python train.py --norm_eps=1e-06 --rope_base=10000.0 --attn_scale=0.103 --lr_head=0.00952 --decay_shape="linear" --seq_len=128 --doc_mask=false --train_tokens=338600000
MLP neurons of a small language model. Each row is named by its layer, matrix (gate and up: input weights) and neuron, and shows model dimensions 0-255. Each number is 500 + 50 x the weight over its row's rms, rounded and kept within 0 to 999. Numbers have three digits each. A neuron's up and down rows have the sign that makes its largest values positive.
After each neuron's rows, "fires on" lists the tokens most often at its 100 highest values on Wikipedia text that the model never trained on.

L5.gate699:537418494491524523511514510579462521479569509506511426520460474457475407507469484582590422488572494523479498454531489535529582622487512514498368544407429519511570517547390520534486443478431413498563449579484569487528454520477423457509484540457403486456505538457488523580586396528487543425606476556494492521510518537499570618547470524544464593482431495441512466489531479490561489537427502566563495514570591534499443492466545583487443346500506541477502466494559525456481516466528404540488478507540596498425487467470491430588471547525498526468602540498488475543520571470537380468488524519459478538506487525542455580511468361506574509503513459548483450447506428400498494414514613479529518500612430529508495445619470542528459533511520457471522497501520465535497503596492588
L5.up699:495566498565486486410459437578513481493535541550557500567498477465452515543516564477531476514523537474473536431541531533469522513522608500470408568474523440527579523472526411502530457477598466546531545499575572417479464513477472514499503524588431484599534508484514395522503542456511464445556532501433529599506460541587437548525454484539546523498488438480472486453500508603504482440445430570604545540521508512518447486548618451502480381511417431431492473507479581568553525507500551471485444576510516492527516479415396432468473543605448450500517461499485543495514641503364403591514499499599520495418544454487421496462473505611534498494444508442422440528515414545472546462480442555496513425465434434495570450459425550538490433470542466533485456594518511541623461545472500
fires on: " F", "F", " f"

L4.gate589:531486496564498471403428595506430532541422506602555430538499459449592473430488573474506543488374537497359563477378482431490589456525451488430477474555544499543542494600432520574518456426561539570583499436485448459581522582535522489454459627538535532508513526581567528517539600518534506515491530544470467455421487589545601517539438511556492570534442552566454509545471458470484589533486473436476531519478386487484481585490625465477506479428511535520478466503527456522520480569453453464436428422470479513532571585438481571456487586502401518484485468535552469488540494422511453529522480557539484509507483444488539514498469485485537444477515507521533494508537483531545454516524478500434446527459522472500533529560512572444473535462499556502539431505442483434535434496300506
L4.up589:525510403453470426445509524532486448455529535528459489496447497492495543476452517500489506413430526581438490413503498560547469517437559443402449468448489483405466530507436464609511434455517521490481557473461487458643537581476514506611566561505623485506580508417522541445523469535467580578452437409452569534516503430436475488450508489512483494578569422391509464469488506505539429512531532520528457500482471531451506501436542448518434503484584618449436496523495471537365506452454536589482492484529465557523507515485549577436433515510454599478558468525507532573558536432602499508478515555486545444540445552551485450496621526406492389614487422511514498523454542422533486512505473537494498467509529456432473515583483525483368553534467513463533542568434449500537437405478478
fires on: " and", " &"

L6.gate428:494511469496428596519459470482567508433438514513460434460483439525501434494467488505533432429535444442490411571553456450508527483397499492537406455495492520464648506499460545494357408476485437447498558486485516556556587535365473522486509536480489597461440595400562482557532526492571569499478421535548458552442454542374609523479541506477603494519569533555483498608528556498565582412506511512535543450542510404592502522472485500470481396567556528503560441429532495506522445507516463491518571551488555622542468560466581420566480545503522554513421479410484492536486523591491500472490501454577484485490480502494474500561497488500499464478477480520483408587422539483374557508558457471516440558560500495459541481503498556483491561474583473484492538492483525467561504560577473
L6.up428:516559550574516444502462519519468513417429508526535475488493473404490569489531464471404502554478513492533469509468450510448475550470529480528593442473528456512502502494558472466542520486516466469534387530555543532470562465493483416440398441500405490517419523490483467603563516422536490547509487511592416486446553523555457496474474490514479556435484462611596459467402521391505514464531558461514429405431481431472470458505479553526569549482440524485399475548512646475482461459513574482555527513482400555489524476459498499512473541491470531512413432457549561493482552573517513500520446478493630512496468462529436526485421487530438477345503482454491486487426516494504602573507553506471543539413425543444432569436637469556534600468536370444519460480478390484526500479427538
fires on: "\n"

L8.gate542:577479543464475469527496574497490516580483517497552511459534453501552592414501417504573587571513409538495501539462478453472460505445504450495602551572604517433422455448451521451434604512543558529503506552510485430497520545516393458536488515545509437524476498493457557501584540556564436502462482581513431525496596447498356479513423516509541487444532514509510514449522422443509510489417611477579455601518548387401409489547508616437443469450540488486543556442456595490520516521566444540496581475508484541434433527564465492472531453575497529401519442504555497539607458445486500513499543536551446415495459404504504563596511432472547561570548556427521457484494460509540490529543519447485465552488515452536550464510478531524475559454529491518537466454479579581511438476602573
L8.up542:490420536539571499474497438437477502461450457332468484339484452515520460422492517499518489527466536628457525598498531524531528399511547460467507562549420628547520569523491523543474516552560444577486594504482493463449544435606510492550472529465530527527490489529493523491444533463546543510568471482552514435449497543514500480421494442527506559502539548551526464478543454496471481477443514552427517468469539474557575429526553516406580437581497508563487434506581559568542446471513492385557418361551483495521508448559458534454577459475587505454508448493585484552490487508477520496509511486513519510478478443501448496484582575466464543420501512467507563469387427561489473493545531465396460512552531553538586437454448461560596482492587441469586512544525441402563450562452486
fires on: "ed", "mon", "et", "cent", "in", "ated"

L9.gate569:441416449430531515495551487620555528491481492461470500517505554547498496499555471487553525459533505554463509455484431472565583475413409551423472492492530506462483499537495449498482550503472436590518615537491543498552430545496468457405581516530486511525507516505444451459482521695472445466448493426507459466485417559550532603427501589549620492514388513471467506447492440570522544432511550487513455468532586479501584489575485499464476473575554535502523485529465495538477474464455544531441585487443539499457510550525474457563434622573523469443543608519434426531411612530465503395516536415479414422576518460501505450438501508480453420441527500522523455523501565514570481470507488495494491536494490361458552544496479568487447410492411490574550590516481502441488500437573497
L9.up569:474579463528499497537543560490575507506515603484527502491512516515518421474577495451470584495477533582526407450455537467462488492451519564459472452523451479433533582534500550487477505446450532582590502541482510609491479444485462520467518453548500569537475589444421495529498521517485514429535605409500471565486512518550523601524562567449552379562462451420440533536461410494551511517462544488530504574591615433534469537540550471510557481487571570489483562578449554546536445556530530473518516538516489453534414483530474459524529474530581430453548503410434447551534569519454564536490445461473538396429551543507506618455454444490508515432546566538553582613542479535514544551594456483596562509435465464433488526516465503473514472490389452568468506613480383506417518522566524
fires on: " Ab", " Bro", " Si", " Car", " F"

L9.gate662:422544523485559496409487485524514562504431532518594421387499512581583497539441509593568525521565514520443511542536524459377520470473495426470529516481541589472561595470385424477539540510459563585512449481524530464470407444560394551442553421469558528511465544540491468521544446495502498541577510549529538511521481470473427558455440513583444454560466450557496480461505444544581539490441522498414475511543488459543515438574564566515561520495611537483470467489335496543459526399536386562480608507477519515419421443542558429474560493524527509439533433457501508511561514497439545524477445525516472545552501585497457506512458491529516472450510505515464453460478518536409527472387439461431557515550483499499454450474546465452402512437473474532421500614501507479423451443447461
L9.up662:443496488530558511506550424560555534493571427572543528527473450467499540521504519577445500517469509453471570452506527430527535511472595592450529570578580536569523445410468531519518392563485524404445466531588535520473462488578516392529523521503498535581489586544606511459517478461451474469394519552532540537449363416541573490584406450492494504493470593508540463444510546508491459553494523461477465545525470529574524508525638444550526519569472537452501559513492565479494557529601566561507545508492393449523441422596468495523428498427451433475463413508504482458517481547493496450479482476494437470515479545420543551487543534488571523441520457485453363515488465542538540496595499584506458531455588562535538484481432371499483494513444541557543475528487414408487541451447444
fires on: "ic", "con", " Lo", "o", "la", " Com"

L6.gate11:433421554487474521522479483473562590547496582494544558550441454515394510461465559591509509459543349539484559432466549561521520567406593551551482457498538486497441484539508480540510504590523483562515545533485441501450504458516537477427581659507429481543491447487438528476488489517531519550560429468527470544471565573616495427505549486618444519511492491440543549606567501440466518447524530568538435448501421513470566484549489530446586493514478523398553540462568523453528496459578478449532510487493461470499510438450517408561607532510487458515534468481539460569456503489459525506525433513626436456501426471537572511551486597554504487365421467468503483528480482514509473513582520478512462514526544452398549530522476561488430478415501591435523410492415563427522473444504516
L6.up11:594613506512471425571606496507503487525550482558533473462553527434468493404504438522379480493557563555551576472487536491555481407534576451473492487464557477463510462576480513392445474514536477513441425461506511488408457591451526467529514501520480464515603521554391513552463495489489500472518577508602425594480508468547594470488455552588593613532510501461512609543532458493445527423466547512543468501511548524446438496515491605483503434458443479615467459578525567549478513564584539421514491561592567494488575532618466554488492468482605452471476510536507435500511628541563555555512517477489526433590541454450498465457534478520491497517570544512513548462521540549437533520471549497527458490504501490503455523477475617478547504505480448535523440498511442620468419411507546
fires on: "en", "ho", "im", "har", "ha"

L5.gate27:492525592448560446545548483500401477516517492543510539517610506561456426411470500468487491358477490505439512489505448487479462535442555543481349491542447551492467497446506481591487411526575436473544456478466499401450580457558541498465544466458515492462508549540476532401547506497518594469585562438514472651577493460401462461463504546496560510498501404425546590552531491544445524518483586521567576614513540509510551489471589433481403439559503474479542510491493530510485469435482476498560538519448547478486551487572489569511501463512428557537520485434544458560437480399564405595486587482533471552445539606459437423522448489576543463488509476551463501420556555412487505451538548512524516511447584506442491461501505479454484478552514429478487508526409555411513475558558496
L5.up27:459359424570527515446513452534578508493514522543592531475528478553454488423506530487506422507557459523474460520465536470498506560558405362476485617449511497422445456501526490500372488524544485485486424408495453474512466556492445485514491436581573525521515543403558478483503624472533537522467478526545607554525547495490490472479466437458450475543557504426565476617489501468498429581465587514441516492543436507593509493472533515557643471537544533579499405484428480562476456449514473465511493472415490477598465401537561430477519465509529405506470393548473471486536482538505531451477457471412528559393459479421609526559516512545609525456500477525509523488485462450545475525410548507431467489493494507469512444480423601543512492497581483517441429541459512499509412525531563
fires on: "ur", "en", " vi", " to", "re"

L5.gate382:465447519566432512505456577477522540489476561642458512507526558530551395483536562480444461509537470499516449424452439536555541458468514518553508522509435520546486475443524445552563527524498521425551577483473529477567501506470437505523508460501518431587409530568479465534460528543576535527508516489540440541414565540409436524547431568491520537557481477441460532473559575483468505478514485514509610494453496519531636450422469543497471480468548565521477454574511499468482592523448521631599538637538559340481473447505566498476529515518483500585461549578500468477542480596502383551591529515597494545461507477545588544443489479535512548517472538468449503502458635454570533456471427488502472468469541469652579460555555504462467484444440455524582523490470577500513545494498477
L5.up382:545482506524480514530459515606536530502475494463451452494462522531451446477505531488544470582498593569540387521512460538462506481502574450494525533434435474559486579545481465520539534550560485464538477476530471511524478437587565530427533517499516631484459495529430421531457500512510519525465535490451574471464566461555608479438471601490501560539465526452561473471423525485509337526559430455576521567413462449506434526563505443514559459515589541433378477529541594550549499515452498473554535560502499493466418496473489565560481445443463478463628513507504530427397467492419516358457387502441525524525557506492517511501457526469513518373516474461493483615552545510556569446412389542481427515503547515482448544493514526504529473440437500504486382542476590529477580440467568
fires on: "\n", "\"", "-", " U"

L6.gate442:511443479365493510543504533554509503491517476496472483520479481571520428509494473439500447473499555524443553504447510468479501562455489531536442491545484413453537484556485470495399563532474518471647529506504440450528569516535439537450538440592523538458468450532508483535507463556469525467555468508418530441521498496509498637499560476558477536486452483502488561460481434522567402583571571432511489533570421468530482548536565504424503448530514546509537499507508582428540480437543451506475593416509502483572383507479443524477474521530499451387554438576520459484461573463538542559407551553453499459568491528543538498479490362484486462468453576556477494476445666549525411422463450538606470567465461492519563469631463495414547493413376508517471547523489518507542451626544517
L6.up442:566429499467643521457498504503474435427552502577492456535543390524458527469534544430426436504491446529437426507554479496546454430573544550465471475515496491510595473563499498497434473437486479522537463483512506507542511461555426504498538495360563553404494551454550526507617487498462582518498472602421609542474558406512542523504531443504516474505523462450554472541369490515542485496481402453497473650521501477542449490508540467597428514518465569413475542504514513512460484557457431554482481491476478592624539546518482522527545456619485547461495439499462476450515512469624501588487484484476575523522595469502432484466442519471551466580513416518418508519523474514391534542577411530468553501439484569518560479484527467488510539532540416409537433582523468436542457486523538
fires on: ",", "),", " and"

L7.gate128:498425442509532587490492457447419489477529539634545491493486389556565361491487493513538509521466501469522512398411469470491507523430524547469474373416508471481467483459446477483448506471554407499516568443524461499535549516475519543502577536493544509525535536578446408521566487607572522489461567622543531541563546508492528548582441522580575440505518553493425402545509478504482576551460449506508568461489451594420416505559539562432522467486528537429493498562500498540425548523527437532653490484612493495534485481436494571487593468534467447523548450531488468525517569465476569477493469536505470520447552472468570511550440534525427453599558519466455539459448500488475488475560388571566414519445451493524455384535490498490475467464462465526508597521528432446505426561485466
L7.up128:498549497498546442614564553518519492416567587433486549545493507581450490461475495529501475519494534498470433549488553506403487545450598481465527398518504491508488463547496484539490360546488547522410532638499424400581439494493461471444417492579475443450512463441464577494498478438565527511438566469569437596510535528490567557539526470447494532512484493441512447544467486436589528395503503494449509496569449477529424455500510474544474599448455514533432457520578509552458526518437453488485563589459481498468481507437446513364437492573433489470480454490483436487531487435505465451503573473525571482485407495558504498524588543619516480472543429453511508463483534538438475482524506553579402473480534414431518428437465532517486550463537412360466510428439472490513455568590451
fires on: " and", " &", " or", "r"

L5.gate706:505520434459523478529467481523547536487512540580498418518386452513486427532505503436524519531589501598492484582507472461395339534509489503450399524494523502462502520451429528524406522484438503542532487424551490548505446505418498552547522423389512550423514525463473491427528402506500478521428483564602455487504503397523538538493492481488541668382504480528491453483483533559419490497541488534538587514540552442582488464482492434553527569532520579511588528528541536431556439424445476452535537579520506577491511500449540464494478455529584431482491462547535509498410432465395503537511544521522420498469528467573548584444389589432496546404556516524504574618484540413422499423557480513470519569556552488494502490507457517509555551458491553506531460588529515513518471534546520
L5.up706:421540496403426416407499428556489540520473527507443457555496557454502467414446437454458486530563570456425508461517509524504481500472540560529456466458538502567421558597466457641453441557568480498550342562542547482410515517512433479454473494524573496442473585545541405526464531545515560413481476543436476425520526596458544435541504493523461419459460508524462550522391470406534520441575493464563544472473483457465449490468499504494599516508469524376461514485488513450488500470528461591523581533551459480446491571560533532524484517475476437489515476535458534497549481512509458507475520456529543449642453536436445491469461428485459468423446536464429441428482493585448523508465477470602486538464428513426520436527459549544524579456475436488395407505480483386568529500560499
fires on: "\n"

L12.gate471:492481589518439482484442530530497508515448434605490488572525476511595433494574418531504447519518524487497441442422497415407501524414459504496422444480597466499549545600458459520521517521448514487459510524523499477408425622409433478468516540519471472361542473555433444570527578522521428423528432523528500559507511556403535573522512352498542477493496513532423518567419478474442568549440516425515516525469434544469439473532454451555466507497572507481471556544496504432490560488497486502601580556493498402490482442546487487449467510537455536486459458559551492483500547582480458502592553418534463556504419553490609495546596395530536518505412475526482483510463538502424460440459404464530470448453554478586426480546446471477478573446484542490504590387466481515559506492503449
L12.up471:440521550470519456470522456448585489555566500461574398526536552588472515492593512457515523596581497574453506507482460517490464453457504486457497496484489474452506431442491539465572465526440562509487493597541517469563533534476456479437431411584459546471425570433469474511428505536500532571506493515496582503566445498569494452479438503501516456569542478505522466473470511493490488504455491486514454449490446448462561317499448531491610472433442588484483520527471513494610469471466575526465562548451545501516443507505507523509488482562564479411575562518556556475517542455478339522468536459498463486539502475514479544546500496439499530518470432550449459599598416534451537439464472543577509590515499566575477415409430521507385439492544561569556657467519543490545355475453503
fires on: "\n", " B", "'", "g"

L4.gate247:433467512584497563514462471485431512473488406461531582498524466534495533421495510444488504500501501537468505440403566596493551399504503463559498550467507492503440447572379446504533518517559523441505483502569468417458532572530464533532481478502496535402545521440449585476462436409604517518553460519552603535603498491517581521448551447464502489515506517480413504579533492554469484524489551399587428538539425543507570476465543526409576463533523468545437466504474429573541454520578413494508506427492467446451511390567476586650411524522501536446478467522531487506547464473481505539501405479484530421501497534386517499528485475590523522424451594454517523495496525581500522451408618543496491462584465454513597528540556464488551440553489540487525533498410498458464490431387501
L4.up247:458432544559520420569526517553527463477479414471513613465584538528461532489410450481491426540560576467598515441339514495442427463501598536579480538536605463505516499437509530363434489509479570471482490544474457558529515571487503523515472484516567504630610532435417558546514512406494549513508511512572496585484476554507497509515471511480456559485442493490528579455528521469444466447467471482588476441491434522410449437473567460411508475474422462572438481504512462479552387432537476555479524535571491479438485532506489509537529497594485579471532504541422492494406513558542489512539546530442563453471477476486497455461535573491606469520512515423481546506487518478563492558478460350544529536548403532499460547513510541623527441573467443453478508562524517517443552416461464
fires on: "n", "en", "ten"

L4.gate469:484522458576545607540436436436476516596483407628528452448527547518508587544569492491590464521508416523478498512540452467536514480567562495431540553414464485494498495526507595406482458457474521520505496503491483611588524446503478479503500444517434547399544449534441563485535452501492469557465604556479470527530443536469514545549505468514486469378545528484492529532497528535588463563500505550506471508590491513497529510452416464593569451474522494544525468458513520525517432399430487544520525450593506525391549453479444505519462480480630441427521439509576415489370489384468456530593541489609377506405589514441499483490477460465534467478496541529501506471422520518454542579583548514482447547500465541493533521462485420412553461404456569417528495526453554539489493482483481
L4.up469:515485496467523412441455603595439511611441563585512504476498637533527456482469476532413524488516508471389560505449529406505538488481537524572575406561446541622471468553458460564619520537447561489574573504447451452483495512480527514460578440513522573540441527560494495524539506534532510424472444492587414470436544566529493542493414568527508479471494482502558475603464482470508515454526564504534524612469492447541496467426521602446496479505624581479487432574537537430413521465490421480587478539464484524555522618449488531521409485536452512517494441481495552488611555486439430440604568501487591491528484554484517481495465489550456565509496486555575451460528484560506498480438498495484529493477515392475517490549563541537451550476485450570417554486509437404515493500537524
fires on: "\n"

L5.gate598:475509468463477587376395472517428566624585554594444488483440569505524453502503545502428424430506463434383438477488476562526507498495483543520518527508468495538505469501563438422545496474493491534524405494425496458583555522535559480509496524569502511505459571528483422530469453599518548476494501581450473585364569555529555542623553480504526443438502485454467529471605536474474450543544543519467530561456506476550535536488428480424438453429528426556504532586562479456529531477465379609532526431481463462523467556451506499503567585604536509556405473534525470455548495473486496520592569533539440451525546510441585548459507484549452535562529538485531505481501521484448463483527541499578485506498514432513591424535482427386542576467488450451452552492438510435548430478561554
L5.up598:438473453433592543534488496620459540490465559419494518533403453549530483418465419521534523481457534583453499475477456556522568544532534557546535499424457446421473463488506537507585437478392534558506461520420554439546444533503526517481444332502488428485543530524574470432493483492501551601526539505410541506538587482461577453465522587499522455523400525465550502537527500526511389550536410493501477584459594558516435582464511454530409429463566542479490581553636436480574444545528447564530490479525493445500506448414538518498457499551549495568517526498450484463531532377461402416541477586523476506539453501481484469568492573539564539419418496482489471543498593528565476469533543446473500458506506455492575497492442398530516485484478522531512530512540465551580473487402498
fires on: "-", "\n"

L6.gate581:498501507494495623464474515606614565479450544493471473426447468411506555505574540563495515464434428433494514550504507514569456540399482483482507511429555501603543508539449418452492515577551508433482574501497358492473520482491532521486525527461483573528579503482454471512482526441477549529491567498555537508482541515444429447545577494509539548557590459417512479546419496564527545476469563439514510496445409399550446489581421536474539541407556516459585444514518535530508555474495519416442391437594489512516514480560541480572473585530497508431524491521567452512545522511516554446573433473505406419511537630540539479433545482417537500530581499420496444521491495554463505560580539599554475534526566537530522405406514506416594549512443533478515491428491500567442533503479422
L6.up581:557501448540497513498536437434465470456560461511501520544594517422574497468487471480496544552490396483515488535455475575512414428465583485603501470464570472443510501388539446487557430530487481462424498589551392508521502508444496521491448520508574422470462573435383490334584488553497484446511344514528502579463417552565498534486494483466551459550502500531525533503504503469507516519496473456569597544484425490533474508489472518550508549462482604418511557458513526515387436571539509404515553481467561503497466600496430434557569391412492497523479504543478400485488485497456547551471449498487461441529518516529527527483418549567532445475564527515507553515500506621502582534508452492513430440605458569514530610504479463485483490539463484601493574424447494544410494442504447
fires on: " took", " held", " located", " take", " in", " at"

L11.gate248:521553515469401507492449518434567558507526446631483489494529471513433440461428580531464538540553460596543468511418439459507539511519409446479415571504444483524465518458535504558393521523502437479483466496445418516491580565597446577427473470530480502529522448583519597418444493454481526540525425556500490617557529478527464441497552487499545495467573497462501615493573473511516511542528573632535476521626502406441528501508561556461450505466534516545457544555545588383500499490565397474493489451525423525568504500507476471449545486500410483505505471498450533525587458408583563489412524532398436550493515478420528475524520466505566483426508576556495547514503508468534471443458421468534532489536523473509520557424580478483467532427452488460408527482431509473549549616573536
L11.up248:528395442570499496532515412414490504504514458478524521523493424424495593420510443475474519498481521539472462436472551617443444502499535471540449564506522515493460537456495440502488515538468508549490448477523563464505454571540407514450490499511477422582410452565555466425499467476550545477440459540582472521568467533543476472428482657526423481545552466420444494431465460439495498491634508391480497626513622458507452501472476496594512531501453491482436584531532582556559439474429477487594491552505548532453442523560508445490477429584508451446484547542546499496558521526510510461463486471601542560439524536465505483520466494578474542478407534599512515555415501520602510473489534476414495493454589578494539500504536524549483623469519582551433498417529583563494491416590474
fires on: "en", "au", "re", "u", "ten"

L6.gate622:515499498486478507457512551583504576496350444587465475494466411507461542530522448600545505390407455473525492473454468402449569523465570532521486599567498469558560586458521479540515461551531440500451490556462409506556460523530500474474517537547487654558461538462515490532542537524498533489545505500504383587457509520476535574566476434498540501438550471501448554511472454457423474529510524497459598512517467486518459440515575498568481568450481545473486441511482512494442563521386522560509530484479540488540579563476531568518478552508571516544512506517419470567437474577463485466477571558572549465480518503564568459530474537440455465569523611517536687525511602466585482420581546514545469479508521519501611479595608566557475533494418491526438530453524493457508568493434523
L6.up622:526412457429495502458500473506488476476545505488455421500579554526497440423530551488495545556392513539458549570445528463403445565475467470514432480531585522489513477464453404499497470488485547572541646424466452534513523552542597619528582448496519546582527471481499447524476503497506532418462583532468481503496569516502477539476477510507498502523404485473470454401488421513488549469478507543587476479458478497530560398416457441425438488525551549469506493520510499452538564409412402522435419384499509490456467475477523470501449476548413490468524448434513563463575462532516444506584508427449452554496491513565473487478524467451438576434511451505560543476532552567517417611523454626432494500547436495573539483423441478515398524469503557579501612514566552512520475516562631
fires on: " and", "–", " &"

L4.gate313:469467516413476484464609530465481570474570432495504523502444477477487441474506574504470445525492419456479481499534479541497540471435500482553489611412484476547512424528467529560501519542480499460466482463574530460526488449470533507518545565570450526541441503521414423636501513540466490463522543461483418543523505550560465634564502471497498452505444542513450542517467478487572505460429536533537471513588533436429447413465497574485518487487584622542570515530476541522431449511526404574453589531575504466509497542411407465535431557598526392386544512519463466510553555434550486514569477538446537468483526482499498524531476417517481538495485538496439443590444457479469571383452470561506548500551435418654496486553444607617547529447560420601557480525512497518522465550503522
L4.up313:546530432508540478542592566528544514405538485524486432551457428460546493438460486582435458500481476467528527482587441530453512519470465487481438530464452479451613503585437518466568471463437458479532476463571606540505442492481430445558499496510541415518406486533378438520513534554442522537606545452492483494544562502548498541519426466502549492570456502488501451479531514462540467554427526476443488591598534503509441518534525483442454427441543514498513437610542545599551398571639409459492491506520529449473482450490516426591460450505589471439532496396434449579472550456509463522524534510548552524455560490559470506474431437493435558484500439492420513563549597440535458408472524556419561505487436478500452431545437535519523483429576431633470534425500484475511473552474489
fires on: " F"

L4.gate671:502567540573489540549601552529480498508508601561448470541416494464486481531426553515498495494437532587535459494479421456434569457408491564472500565464552387531524521551437570505543577523500436503472545434530573435578507540507519377503461445484597515501485546452455550475536426518539450474518527456558461445556577528456511505474536478452529413502469480549490472484435532443513489569584329389489544566405554581409520514465473506529502481484529437425492473432540474560516496563577529489503428477484458486458416517539512468554383492476533518379646570521520470489419459456552481512502498428491438492442488522404511540474451473579507534509449495540496517518530529467427455487446538597480514481518433470457552470475471540587506399519444508509561471505531438473431506535434607
L4.up671:497381606517449453488489589557526466506465464512542583459521542445460495424421429534516439564513462430571454508463474480442504450452553456545518490462562491480489422460492458511510560479457474473492546534552507529523482413457476488482537552510594545574424500446529498494531411497492588522492442556554505450450464518505516546467555429533586441567532555443448442466506555556473538466514479454525456412505450523499533546491497433557520481465555496474496505488405389526537522528446517538573460510572501515434413551488535513576523478520610479551549544565503560506434482403548555592440482392528432459487502484541410575408519585547572463482503540527474521523475469517487668527425543516435464551546512491434503551582437454574441553506468550365455378477549508396470530433507462
fires on: "n", "c", "}", " 7", "R", " 6"

L7.gate720:491499523478504602495505456508518512648519496518478509507510507468542421416524475480465483545536446392503499499469483531592524504495544500503554447494505425455530479534475462509384516553556362524528530567499586444539591493568481534479474466540538514461520541560453501555501463434477496447546512532513505460491518507485547498476538538505498482501521557487589505579527507603456593499565553500571409521541524567464538473578412577413450446508521538420499518392454585399473558610520435463473533493532391369467496502536460524564523440563551520426515518555552465522531498463468487540486601511529376469457550578498495471548453500515489409559441445532583525506542467551545594468533540492536331415540447585484543505408479476442564449523502528459611507462422512466490525513530482
L7.up720:506443488543542548508473548478530476474535537506528523403463518497439454496525437578543490569508518490463526465498558466464429426501550485461504551515529496452522525476484485485390553520519466514554525588468578665562436454551533551588542493468499517504485522558491469554564493469439443435552479573502465519474541441528491458364451533470474480560590510549555489530544434602504481525539441511474399500545486466516576421548504626555497459522442461482445491563563576513445520492538494442569576541419463503485507520458531502473523402498505485504456490472468496643503468522395524500506599396520474464475472502541468436481543611605502446517532456503543515471475455504561547474567478464430498433636538545513530513480622402541481519539517518380430493496460502379452487531394401
fires on: "ent", "ttle", "et", " City", "ated", " complete"

L6.gate253:502398492491563540509581500479503591476426477474504592429481452530518542517593540591520500529541502511445488528465513424548516578480513528573575453494495536530477420452518469529453494605486515477616462526570464463564525426365527545470438552561483482488590383484491515442484416491560492508459527479556518411552447465616468511515456564461428467453437502592436483535450525517502598563530516542472483429515410509507502499510470509477444566515580431481480545520495529491410593539603483410481475486521554572476489515477479468472371571520588519583375532525472419431446467523471536559449432520570460498447501450559582541459490521484463484492606497420573458428502536551449505506464619479546498567543580543480472441431541426451501465484439491497529517503505555518501563484479528
L6.up253:515529528517478550421535590481514539480546494506539512492526480433620475510443467493465479498539387549582499541444440526411500511430601499438498484458550512566508457566550429484409446475457500486437516547497445544498579432510492448426540549515464487492514561517623484578499548454437537371394518527660494530533562590506498460439545526506514447529411502517457446466524401469586497456542395497575595541513534496532495474463436553462519467441537473366609482496488525411526475404551494497485468409480507481522466533497552452399504441526475545481581467524483412491580506534573440601547442495468497509506505478506474495487482440458470540529426482558500491545432450587526636521504517538538600453521521533513524508549545518478520586524439540461441431458458551486501436454487462
fires on: " hold", " provide", " took", " take", " Ru"

L4.gate456:544466513504429569434459484507491578617445459532508530499431460593556427491485484521520503377542488465443460441462455523480571554423421510516460479544415491433536526539406529593586542497518510490522537445468576431451504498508506463486511478459495480437461466555488460545501477576514495386578449530513482541462523464591495510569593574595536543512437487453452533492478468422466555591502472537526489553508545498556482491470537442522484460494520600417574521511500490486547550507446506568480476608652531513393445547473460476473550604560462482490433517558442462485505554436489442467490555467526456522511559501551631526512395462511527486495476570490419485506574520384471551433541406508555492471523426419539571465496489552460397464420479424564528558547561496520435491547563492
L4.up456:478461407518474504450551566552447517446393449444432491589486540500522428538452523538617505501471546434490564530490513445531492525497512508538482443488476508500571461500458589543607502530528540550499653462520519569472419471441543510579552578546431420633389500492485437497490477631484525490514554448538403515543597510474618481544470496524573473510485518426412518441492534507573462509544472633495546582533493522497454380531520536409499502434539430508424462521476545456394493478546537548511443523524479597518391536525524478509451512508459564446480538516524482503366495470402458464561434476503519488518488466468519578505457536543559569482510501470404518576522489539424488473524475593489544501524490511460473503471535519532543533391440457564517435575536513510536551536513506
fires on: " F", "ab"

L8.gate123:533502511513518538600439518530590502556410564556533514533561587472477508439596591446531464396545532572474529445494495501470482653465486529453522467458600442625567505513582549561485477555484483470469558470452497479544501497494457486458531506518532523528486517489516549506439423444542544479479535579474510488507492518476482542491507449546530536563417486550529602372494487459509515558559441511506493514418482514444465494472488403528409487531467518535589472606580501440494470496546427524507486464460463510487520456529500570598510467514519516663498430605508511470535514474496341542480519443503432406526451473489542468494498456469499465511417521433516478541472612490548456535491452521488519512441409524608572544628516460480469466495405533511552511496502485378549421460405494
L8.up123:409503533538546515450512555619515594546445631507492544543486506580528486554535509575521495483512449546528389497469553422530457466548505498484496488544524560586450530418489474523535492576528500550530562438476585481381494546533492590558444521540528525581597377445479510540485475528562539455667468511501501426544575524525465466511489529511492533450448417450539549508466498538537508550504495439495552599446540425494469571554476514525553415485577472447454442547557438492552534569594447372552504544459486388536415560500490505608585549518514489493558486451480508457485512487544536538502518566426448468493527415524519476428545522468446527474529498433586416544584503390555520489514485460479454521448564544488503576545474441571511478494503538547488558572521559509456513451563533
fires on: "-", "\n", "|"